Weights of a small transformer language model.
Size: vocabulary 13604, 30.5M parameters.
Architecture: LayerNorm before each block, learned positions, no biases in attention or MLP, tied embeddings.
Training: a variant of Adam for these matrices, 8970 steps.
MLP neurons of a small language model. Each row is named by its layer, matrix (up: input weights; down: output weights) and neuron, and shows model dimensions 298-447. Each number is 128 + 32 x the weight over its row's rms, rounded and kept within 0 to 255. Numbers have three digits each.
A block is one neuron, or neurons of one layer that tend to fire together. After each block is what it responds to, as a language model described it from the Wikipedia text at the highest values.

L2.up1186:126108074107116124162136098094131148096127161139107116113193114120132152153143087139094102083229079139214171099172071119119139106109080093106138143133083129127103121160130144122142113078112075152148091149096145129157089117156081122075130108124084111139127095080138117164113108115138104125126148119178176200147206146145070127160080160126175158105202135167089096126088125156132143129136124127130132128169115154111067144143131114122127113119137099079169
L2.down1186:126105096101195139187143157097056126130154123141116146114130160150102183120118132116170128085166134119137157130072134094133136152129106118090077160061121140121137030130118162091103086117123111143169151107085151113126081109122133091059148117133063151126129148101141133172149152122117169169094086151134102146090088210165150196076176150150129229115081080148113119172135100105165114055076084135154079199108127166137042130067117137152118153147094108122142
L2.up1318:107077144133125146114100138140054150165210099102123111157128106123059110123151172076167159138188152171123125161181065085162142191111085170139119147103102090134177059105076171078118168116045155120113112131161157103059101139133091075063131095196118107111096090139185145123162120098165068171133141168188160142154136176153137111186106158064172206116173088130153159110184117133167172118168102112176120104095107165088078107170149071131142095138089137166176
L2.down1318:101114128118127115098097119145074055147158123113109182182107119130137113125147154122152108098146126092155121164089160108149159238128141128178117152138095142146133059112117152106096173096109163141189208126155113097095133124125097063094145073141130117132059157148161144160131137173139170139105086084143120114101107171152100163112126140109090105149185127180128167165163115117150106086133124127176135119135123177087022115180074139111126192169048128143110
L2.up1386:069115101134109129113092115185026147152137126137133101121127143126117085167146151109141101125178112158162090120160138123108160147137080168183128158072126117151123103091095122140166217055128143137148090193159126091116113109175138117089149086112142134125165121186154111109079140155186114156141160162148164125173139121139105124189156149105109163121184081093098165112120112137105118148156135093136152107119049142142076127127154092124170091160150127109113
L2.down1386:147095156167115145145105113169107141129103088103118139187099094135109113162186153160114191073169133133185063170125164169145116195128121082194115149102090132082087046115054153079165163095146171117125188149122119105142107125125086122089116098100160107093111094125116152111090115173138128138133144194142154125179181157168065146153122118136068137088187158117117113136164109125154118065134076108113131157111083163096122147154114090076076114128145120173118
L2.up1448:155125165159110170119106138097082137107147141101120110217123126130162128119093094181109144123092128117111163081121099105132154138147088165117098139164105123143140072073106143074087156105111187119136088169123185136108093077118105080094188151154111132116180125155139099151118126163219168139123159147151179117125151161118105135119181157089169146110128102160119129161142150145146169105162154095158150131090125210082133123146135092154103064175105153105162
L2.down1448:082123143168141123094146122139110080133096164151128125171100166154143129168187140163109151118176114172156136158099153125086116128128096166126133181165058105108170100218069156133118129152158162106125115092155145120109136101142120063133145105143148135127107129134127158121108121112148139159160118116068149093058099142170112144120127103116127133061097141142122134103081137147173141140179081095125126112152101139166091188139094097116141175147149145121022
Responds to: Naming/appointment verbs

L2.up48:140111076123093103119146110117107106093116146113172137138127125144060124127119100154067136141139099132183063125166106205188045128191111107090060148119116108150153116116140135155168134137172105147120114150145138123098092108121155136129117125089159127138097172158129103155102127132126162115150139083100119115098128119086136164116086199112120129102166130099154125061152121152094122134132095145158073120138199138153079173057133199147131110141110148117113
L2.down48:082155107175093135140074164056081095075161175116088144119111141141100173143111126155073134164106055118148110124177180094086129135185088141018124142163146113117090105113127134150136212136160102147151118094130030136111132085089099093101081141100158185114119094130161126125114162118147129085147138088126132159130133094154156156173119143163138131114153115096112159101131113169096123102154127151203138113158105121154127034117102180107163127161132190168106
L2.up190:152159064094130161107169055145105128114114080119119133124173113142130133127129120148138129086091098137155132109157098135121154108083089089156205118141096132146089150115113173140139108125088154121131132184076127155120142120129129134151122051093120095114093166127136135092129093137122151087120071132160171160115176152092097103094121138133126069136090114135114110136127070174136178135184115172113176166101164089097118137094110147131095090187161137137156
L2.down190:182123120098124147058119098095128085151127127167144167123166080166120165100136170121144116138092132179099086121123124115091114101140111086114119163131095119111129104121122194170103125165110126120098116141118155216170127112096152178111091152079115192095113142122130098108096110145097162112154092082130102135068114195135121112170144098144156074098132093088123125127128139120122157158206150127187139177093159131147170163114091088120095147172171147093091
L2.up239:139166137132136138036132086125078160144105139115154106103081106108120132110074136155078121060044087075124146066118123155145123151120086115135182073148101123148164114108145137176153136138085106142162139130083160113129130114155138094080104139104097147148099150173151135134102116123158132065133094160182171154159176215147101112099162137142130085156135132062052163045160150189166119095139112113117149084067131107154085145129130149161152174142128163145110
L2.down239:171113053145136150093134156101141107130144210110093176106115121154158105117107112144172136123110119128120127119058081142100085151146138099067073188148108135120108146215116139143130122157164149124051117155142114159128164097159098130067134192140117174102064103098090081161094142112121120120134080150189144124123144188157117196131096124161097117095103104127114136183169142094117157141153167168162140141091125189106111098133087174164106126120175150151067
L2.up907:167112118156131119116094095125100187086126159111192070138106137142052111118174094156048112124079108145136086078161139180177070117176089112131142126157117143139065156121124162097137088126124076145093146142087179178114103089141156115167144138112155137154101164167157124101123117145139119085140155134121108142133138148119127095120068141142128099115034136098137110098102120141146143085158071162169131123101180119103126143111133202145110167170056156135113
L2.down907:171158118155073113101143115050126070106141134090082108115087139110183159114129158149130140165118135175102118142099184108049166115192135101099103148130124112100069122167092129136136115155104120137058133147115077136094108100062141142099123122130161144083156093090152032146116168158107132133146097091118102096145097163111188119137122112134146145056070099108119123114089069112106151075174136158201149167100202181160157109084109133116167161112104120134130
Responds to: Line-start list and heading markers

L5.up24:112145142147180107151154126086082109136137104117133119135201071152120125131050161123102144091082111115130107080152105150093109134161138130184139113119110125125112097128145101167137118212146147127140139114156132141070056136151160151105082144140139159102144100194091119162122111148129105162248107147179106140088096119108119149071142107141124133161162092115103126130117109172116177117167150165103137132107094175098180207121097187122101080086159158155119
L5.down24:146094175204111138125085123127115088154187172136144121091079152121156125135105136127137089101117138110153103138164113103093172171096155186098128106118139126099121132154095144164152139174118091093138170075146106111143076169161121110121075169120149163105141092124136157090123167074131137146147111099117159106086105121133158142058141101167097158107119095180115173124127153156110128106128163174133156155089086102130140120061128111096135187100164141103054
L5.up449:089133155081146074140118115096147158131137150058107136126129103122156200145083152107143156130111145084143152063100115088095111117131101123131107122124119159148141100138144110142086125130176112156179146093123059134180128114114132146175085112230129160074145086095129140141117168157106150124158097149139153107146121149086093174105170153096095166117115075113114168134167115163131174110122146226153150123145099220098169144160126160133122121110170131128098
L5.down449:163137125127145132135083103136116112118168139085190154131129122117152157135172124022183109150105098132177114137137119154128144130093141130114112124089070066130112147135121206143156119140178141105166198121100143111168122144161121102127060133132152137113122154080131101107115139100138137138103131121128120112109133069114137128053127102088127119105145150161072129120122152175126133127093136164145101128150128168148115216071149164139123133186138077079075
L5.up854:105133144124141082113186132045132127132164163101177113099135062113166086125125148139124168136130077156115136078133080111083133120153137131170157157141136151148136133111156040136136108217181105140146169072150182086117140112082180149123093176164178118107151110164129105112156180099123094114227086124153170131078114162100109124077131118089079184124199102146091178158119130185145207119107130161102117158164147155058149157154156198126097085075212106118070
L5.down854:176131140181138115158123132152091118131121152064156135132061129101125082083140179075150091121100086115133102148148081134113130140124123121122094107074126082130105103194127164149137127137172116109140180154060130150132061102169144145151035170117174185101127148104111136122150182125117160114170102153091142125108090173097172119093181128125099164113160120146132184169132160162111144109135197168117131128129123134116121146092106140142114174123157141147047
L5.up1321:074182147111161129121142117103125127075137100105132115082106084134154103105061146141141157136095110124110098044104075142112161147144133101126101152135127150139155172090123081135114050176163136106160160089091137119071143124074166118106128116125150140077167112142104123124133131139094093158168086120144143145074116174110134162117129104096105145086175148121079149185111096117131150087105111163116182165151151158064191215131166176128101107076184170133053
L5.down1321:168101137148144121185129118120102094113145122070187097115084098124143084077120147101144141144054126109115129151167079120105165153110123154110117098098142102144125117159149143147142123076145104108160188137084147139155098092142120102160017156152128159093108148093134081119145149126112148128173113139129134104107136156121183124091183145133108137113135178157105179155137173146148129085088231152122172163166100108105097139095181148142110155106139135114070
Responds to: Colon in durations

L3.up27:119143092134173113082121123174099109153120109092201143126120107104130091159077189061087172144174126182124129146163064119128139140144144139177135105146134109148136121051171125167175092123135142138131103148154153115136140167172137133124046115149176125094097112109122130106119146132115097096135031115156108131096087155094145097061145093116082154130138165128138132136165127145151180086142126095132153096122120120177160124109221137136167122118106076144189
L3.down27:082135067167123167060129104173115146087128160099127051148070144153129057143130164143120134222074105106133127096150118148091139133167136146179086137102109121141108094156231087089120138131084149088094093175156148143162108077162193095170125153138083134089128090146154082130101180107124150113207126102124135122064114116089146148092130141153130098151195086151102119153139133159132164149131094100101113145146123142204121133156104146121159081088141119124117
Responds to: Infobox colons and word-starts

L2.up11:122177100099150102122108120092125060164157139131082163104174122144101114157144169132088137129105134113174110095101120111109142038174119095113186172129112148147096148150180121144051143124133167133097170132155130151144136096100078108120060090120141149166137122129121113106117104146116055146131131072139153133116165104136065117107127139115155128167105131100099063113131138198157165139169149063068132100156109142152151124086165105110112028133151060069085
L2.down11:159102172134097098116075213124149086174120119097151146140115097116174108208141155140085122185093138115077076120127145116161130074099143090058128119122131091157099132116108131162143107155124137097142137064152167104145149127161103141137154107093144138147105120161162108156099095094158118135144092132113167151140189154207113125092157145113195136137124154171141154144101105170127103136166141130111116085182145148139102110082116090126129098096162183130095
L2.up339:135129117103121127163121134103165090101188138101146149209140131118145162148152162107050065104118097115144093112124113116139121077149139120089090157098060139141118123201176128153093119148105138136169150146146158131146094128179120150132083119140120147164131117092078116124115144192150128124101157146177153180106084150152081099013157120100170157140148140151123073102122160156115155171156136113055124071146171190120165173114156122123160093094138019065185
L2.down339:113149113108106079156138127135166149113065151152053131109183132150124076157147138115141094152081109096153192128104165114176070156117153096118125137094123131152145148135117118165215099088105075117124106118158187128108135107135155167114191113057098132175189065150124107166086118079136139108156112092157096072171117121160099152190144105121175125109134081107167084136139105123115145146156102101115135125157138120091034140121121103151091093147149206110114
L2.up367:111160112102109175157168128040085079139165152125162130137136097113115120108011158210097120120083117093153090071133129172154151074134107094058105190182071142160103155150110159148109134189118101131139153148125135136138087093125063114112054106151088160199084093127127086167098130178159119185139143088116186128133100129150062139119107165111121133167167134125120087126144154173110153155163121062157148097141166118102113145109120163133152183128151137094136
L2.down367:135171166115142158128091186112146087198079121121184150149150126144183065144130147142123147205098117151126132163170152077168104126067215080074127114097090138121151126128142172103149123111093085105052120091109086125101097173150097152166165138149104126123087118115161148140089094107102103100051102088048134109172160108138160087092155161164160130116219121132117134182129105146113134150134065088150178112137142096130161106028111135096169137131127195103115
L2.up688:128123144102108149225149128049089079141142102128143135117130109116133175101100138207058160124097129096135063068166123137116137121126126053096143182161108133136110157128134119123147068127089113114070128174118109130101116088106100137137104154117114143158130125144091107169124152122126076184114108119139171153121133119118121101098092155112104097172160141074112093119102129224123200128201121131209153107123225123107113132110121148135143089145193124079169
L2.down688:073136141113111171133111164135118111172089103102139157156118097121208122130101145158050160205114132158132090172138110137156108060058196066075110121130085146137128183146091183124136072115104071094114133098124105125127144127124100124179146145103169123132121180096134140134159119107092127135107078118079172149136150131187104098094155184162191134076156138178152187121102082133125128165168092141100134098152131104140134099034101118095146136145136187110096
Responds to: Preposition "for"

L3.up1023:107083090115153098124107103147088181110115184143147071122105035140095044125116201123101042121165086128150152118127101162093086159065135133156167110125125116129118156133145123109166150081125204121134157138087106146095062090162071133077177089117105094129108123107104122168100132157135141188174109140161163214154150139120107159110071143101050184137200123114143071096140073194162138121194115087087127156137130114157151096096108125128139014106111093122166
L3.down1023:128133110162129110141123114106092141136140179178179129205107090121076081172142190135103162037120099116192014175102085105123080119116149161178068160183178132096125123238104136138135144116155181126156112113153110046119120118157076113105174143116125172137061193143131143126131114139175089187118181128112095133170121089193057111133116136158144139155133135132177109147169143161178131131123110149137101160083100178100098069113088123135131041122100121174125
Responds to: Naming verbs and "from"

L2.up627:126062135162137135110160137059079032144179128135151147114115107137165107139112132092141109115171161142158075085149128126137179068118125167110181151157129152149116160164208112106159152206139136139138079169141099089098093118180158139160106082073145127121184122134109085135076123067142116145207146097162168120083073075158155194102121106101102143143157119147141105159086108141119160140189182078100082122108135132120148134085153117123125095161182162140091
L2.down627:153086106169154158157156167078136091150180122139114141112125137113135054085079106170195095117132119111136054160158078155146093164155141148182122103187069127093088121207074170071157117161146127124124138126122172112093116100149160106135114123131174093111165162136187127115095089117107141150176158124141174082173105127117104128098163130114170163130162070149150166185081163115159139123171206128089091136090095106090116169120125106147104100125138109147105
L2.up1049:163120131119162162171136119139113091129099087101177117135121108150139071093072153135129161093135106186146096082133109144165125161107115192088175147213139129140103121159173096086157127103116078117204116160055072141137129117187089060148065127163145091155103164058113140131066161113141157147138148151132093163119111072123131121082145107113119145114132146184116148059113106179158189096178145070092145131134104134142126106131150149153144175072147105158167
L2.down1049:068141071153140108089143186150105120168098111115090102155090176189134113107135138156101120177132175090152115093138112183082161178138115152160110129147110155118113137140147128125126144190134146061134124137197138099135126128143140145141173104136159151125116079148146181054135136091141152136104136136078169120153077128155074134156149164096142110106102065081094134116123205164159126120179139133112055163160104169129093081098131128146138129160128097115140
L2.up1152:099106093136190131100127130164085132176080102099115142137089064130183141115088128124094160115131175144134066134101082097138146043161106135140119126128097110131143147093131144102195111163137152114159123112113169114100119117140155127136112106138182084107130095130163133091067138145139112142144088070144237180111157153148078070077159115118017146113161126136138200180172098109132190143182145101149191107112177144139092167084161183129083137096143120076151
L2.down1152:192126105185171091114120162131143100159127176066127160110111098160218163153087117131164148199098111109098168112182176093069099136118161110149156090147086115163161115139164088113129129127124121084115115111147112117121130117123189142179139146160157101108152135121102158121101131131184150055111131069125130118074142111119124104123100135093182139128135102165102179198165210110165163092141216107076083167085114137161102117115114119157127119124164126086124
L2.up1178:123102175146138136139094146120129111153140163112085098087118123120159147116107154139085109160160101153092095112177093128105080075162130152149199119127127146144085151062161141079218132187130124137105152143155131100113113072130082100112153115109219134115127139118116138138113109084089148104178107119127199131133092140165113078160107118114089112151097130185093167114169094120159162124144105104144130113134140117125126177182161175165082149070164145116194
L2.down1178:075106078148141157071154158128128089138125130172156125145100124128119148105124194114139115155116157044119106134142155126129151187074132127169147139191148089136103147133114126172068096122061101134116030135130077155083107155131134154148100172147128129109133116139132189098093066085135120182135173117159088125126066131114152127118132152152174135096166131097121144159052110082167102176164131086095132134145102140133126120129134117112150151125138124147104
Responds to: Colons before values

L5.up117:081104112128185157201092121100077114133165157119077195153123112168124147099149144162078147089072156173148070165106075165138098179107184146114165195165084140153074185128143161229141090138148133164092170168129091201029183091077061085115114132106139106126135104153167088131037129128138104164112140091130142161104126103058105177154122129125088123146080110153115186123100098165146167162148086129168167136144118121106141136095130182108144103174167139127073
L5.down117:166128154103166111133145106108102084162068151182170139201162120123142192142106131184137105130063166158138115127148078115167011038108140127073134143154081107125098127088118156103115116152116108125078130170147142149128117122096097087172148141060173118081111100117115139140153153071118113172121119145133121121107063113170127111049133095141169091155128134200128159160105166126108089156110173083067096123084180143139182111106142105113157160131164071118045
L5.up143:103097122122139126173135107053120101154212092147160130147111137134116096098147168160092138101109091180154045115099123146124133121170098168111177199125135141141100156138111144121145148187146072166063157127088055123096087107069100103130108094111127073136145169155143129075129147125126107125106076167182184144063123138103112166083107147118168125145177102140117172130089113207156157117128096112105145176141144114130089062094107125102154109097149119100175
L5.down143:149157098170245107096146080100068108182097100105164133185124116140161134135160136124078134116076110138137038160126085083117121109146143135081139140140080135144124134179057188129126111152144123111120082122076152134183086161094084151180141069106128103150187139142118180108114139100102060152091128130114170106103148162156126130113155131101180080130119087108099182112137112090094098112177135143140112131131186104230162110030169069119124177088169127143068
L5.up311:124112135049155178119123146142149106123172134107153076170146186150111136165104132121061167044089122175146160124106073096135120148112176113124165199138098156126048230155148147129110181163074188129162135187172119168100124107150101151077087061125090148149070100172120118201152119147113074109137107125170167123108154083136093162079114125124118193149098095125063172140100109235080156165165136100116143118117101140118174107118137124087150059130102101082132
L5.down311:122178099103146106098123131141101155157074135132171174127126120108143184157155146140180114142096190143120083166118085137102097109095088123165112167112087090137154064147101179125074035202087108113050161143110099119075134101187105131159115109086142118177177125189146094182116183107093155118141145109107130169100109139136037071124140147120170153118137136137079170151165118201122096152139058145092085112090108139155151161092105111089133151111110104107107
L5.up621:128117112141181172142108131094057107144155101144103166184110099149116156164142130106122182116085154136142100103089131137125091153110139163118163137073119114155057129129114162170156112115157128181108175136083092136132091062130111119109119120148182134159090159161157111132059088164104063151145080164110153151067174193118098172135135083118078179153099092108013183112110084202130136115143084141061198105089150158090147096145123118111096104124140128168142
L5.down621:079140179152191167129143140121120118099099151121127166174115151134140123077118148153143096158099179125063058094165074062131058092124123079137185177171103124102089147151140046119129125136152094117047153146075110159113119116170057081146142145099132114149151094155141156142152099110162098162121223125107151146127065050120115129128125134122173073161187143163150111133090096077143130191099163160093119145180146113208173102075112134098115120172171106114091
Responds to: Clause-opening prepositions

L5.up131:127165129111116133104123054129139115094142122091029125093102103091162131141131153082113126141109152084128141082144157206131124158099136200060097078158110096159115096066129171163151096089100196131133131101114151143080121139121110125079144137143125128154124146078164128194095165179167131114071050126185165148162123138093098098143087155140188073149151180144160094112141116125127146098122109100096184141144149110148126157073109081158150149096112144122154
L5.down131:133143086073112101124160122179107143133152135135094144125124139094110191154122112086182107069111148140153090116149186120096109095127143147164120157148123098120072154092124090138123164159101177123119110103153157143065146137178168139124086086134126131135147163146125101114189150083118131124181122140173185089167108178098108083144059110091087138190143116141099081178169106114121106143066131161152101042080166123130156130161125111117108116112081164177079
L5.up445:183172106107102120087085064147122085122090158088140159175116113098126134144099128068112104148125118102173147107102154122163131127137074105025131164163134060146166103135142129091169093142137153142104211133124165112079129196110100138114077137144141080152026160116131105147135132147126119116086076136129095195119171184134143067134101153131153133101123170135136085116163128129106140139113109149130134114130189140160092120063141129154114181145110112122096
L5.down445:116092109152182116122100146133155000134155136096143135193119123131121122150158158175145127138079102098111116119068155147143115070094155142162163135095155134150107193144142167216163164159116162115100163157143141149088117100136187123109094124152036162197084141117135125121146123129094180086159155194120176131077147180084173078160094094154177117187130141173112096130118172140181095140118114144180124087173111125132108192167126124173141112167100139127078
L5.up927:161171122122122139100133104148088076140151104079073170100139137042109145111100151095138150138108169088116152105105161179152180154148133158078138150147108101132147110068122155122160109087117150100153114130102150169105135135141139115077127168112080097108117115121169111173101098148157075119043093126126187136177114166105088095155109160137131116128102182119118130158157113117130156108155087124123183081117160102167090113061157067168171135121130150172162
L5.down927:065154077073142069120121101159119094125165082135161142133100110141131202137159114092172115102102145117138108131135206118113075086151137142116155149178116144131091102165086086140128189148074162100127069115081163119115141080189175132086160118127085164065118135109167072144141139090109099146179155127177155060116080162117127062167099118139148122131124095151120127184133134075120134111092165125142098089118195142133114141156120120120074092085121103130083
L5.up1175:104148077118082080112100109138118129127088143119123126124160189080179176149131111103119111121184180111140098073104149165115170103155140153099117148120134119155138144109154136142152101040150139124101152157116148121107076139120095143120124159129108117107112155126151110122107148182098065085076122057134178187118154155122074085104132152126148125096152145153088110096181119135138128128100120110140178036120115149151139099062139055168141140124111098127155
L5.down1175:092126146118111165140174135171173139094161114143149173171130106126060103130100095149193148150052056112117075091128167100186153059097111116118140160134109136106143059120171113185093160115159119110077142178142143109118159101128167114080160134102136193076117090150106104169098135055081153133185148089190095135084131173093096099151118055125124192103138130072102105106089148123134117142140147098138127105145174168130129110134106157151090083165131142174020
Responds to: Line-start list markers

L3.up1201:122151093115148154084089082150128158083127132107113124128100121108147117116107107151134122112122143112140127080137141127116146135169105117110184142149101104124136147119135108133192127139116092135177204143077149138116115077156078139126157104079112048139086110210147103139105113132142130105110130104148132202122165155150081074138106129137108111099105111088048096096140107140135116071161087165133175142116169128148149108119112181130138211172109155126121
L3.down1201:071168104186086101089196163159115078111160146168169154123084128152153094125194144106151129163136108155138061101108148123137110116080146128096137136166095121127085134142095115159120219163065147102057100116067203106121161081163133117083132143158110152081077141106143094129121146122064122132157174126173127082081062156132141081134111139179142111110163106120116119169119136114133111141130105175181187127104158163090137111125089110102132061119170169149074
Responds to: Infobox list dashes

L5.up102:091157094093097100115134143115150108080112107148162108133178054113111124124104105122138095149180072138140143138172125163114150178121107114143178116120118129141157135132083125082134117141120121114165139096050130116126084139167100088070085144139114084120163110107157113118120148157147096126132114104115143148140146132132095181169093162104159207087130159118130140139102114165104159152178115098111167177113159179115145148089141136119153079128105087107123
L5.down102:136150148173146095089104093081107124149153145127130101168054135137087146124165132086139083127124125112060135147126099149178107101098083140165196146102147133170147140142127102071196087140101099152123191128165198172112136109138195113131169125079079198095140170139152101165170176067159131111152149133131144129121134147114107121089179188120161133074113131072121164090135151096095126143170161139122099128125106108084099162106117124172137095242107122092154
L5.up734:111157077084118125144121125094100108123085092109125129110240117129135144168061131120095105117169087128167171174124153123094138170153132083155144089181091104133158147137138138104113072095099140103152111089111128135149111115083098080150100152112123100142100160103106094064133151123123130176099131136111116124070151147171130160110134191124112159112139162162154102179190108115131139182121133148117137123119152158130143101055127096134111090079128108106120
L5.down734:186160176182157121126091122166112109173146145120118143136135174162089122137127128124137157144122143146092107180125136100138110087119151200087168115067173111147137113119129120097146064135160176120085171147071165150113164149143198111085188164127176192099147147120215076110109176105086119110139135126128123106133149122099235148129169122070113096061172119103124165065133120090090169169112159153175134167138089124146103155111157152127170143161127093116119
L5.up833:117161112105114127132122105100175104127099101114106135122238111132182145181095109171151122157172099149143173150176075160086142163138106128134135126159080111130177120135133169087141076100120047133113087110069109134134088150111052142132145162083116068164131108110105135086121109137100150126096131099077120144088180115140128124133101157127140171113129134154130100149119085157109126146125118144138104164110170169162159132045104124125121119065114103126165
L5.down833:140144194142143123116128108150127139126162155096151151122079115137152141122125126149163150154141139128056136154153162122143116093088163159124194096089143163130153122126141094091178062148116168116094103130120189158143150162202179074132155139160110195100127176145142079144157163129136105146132211092112158124129151137119126112113168133088149125103159080095132150110139136112087160179139168164156096127118098149095051137150130109148117105172116091150113
L5.up1727:126127158096134100144159136019129127089083116122181164127190141100122106142068104127081093122125118101167149088105148116119160158162084105125163092162131115141153104147109161137117100148098086131096088104090146170103092133148131107064080177143133146197150122099128077118180142148111155133103154133111134120076174116131186139118122109117164153114117134132109132145136105181135187131136118144122119138112159165109143129101164133136109059071107131112134
L5.down1727:172120211181128133143117117172116113245168175079103127135125126120108152110156155156149115122161144126076098163169101119148103092106115113165166087115108140176104140127069077107186065103105138139145165155111135165089121134160203130118141152068134211113153159119175136142166122101132162095149116106107057098160136106136164139154156116122162115067112109065132181036123108080092121122133197180159104116157150109146093122129099160149167064163114104135161
Responds to: Passive past participles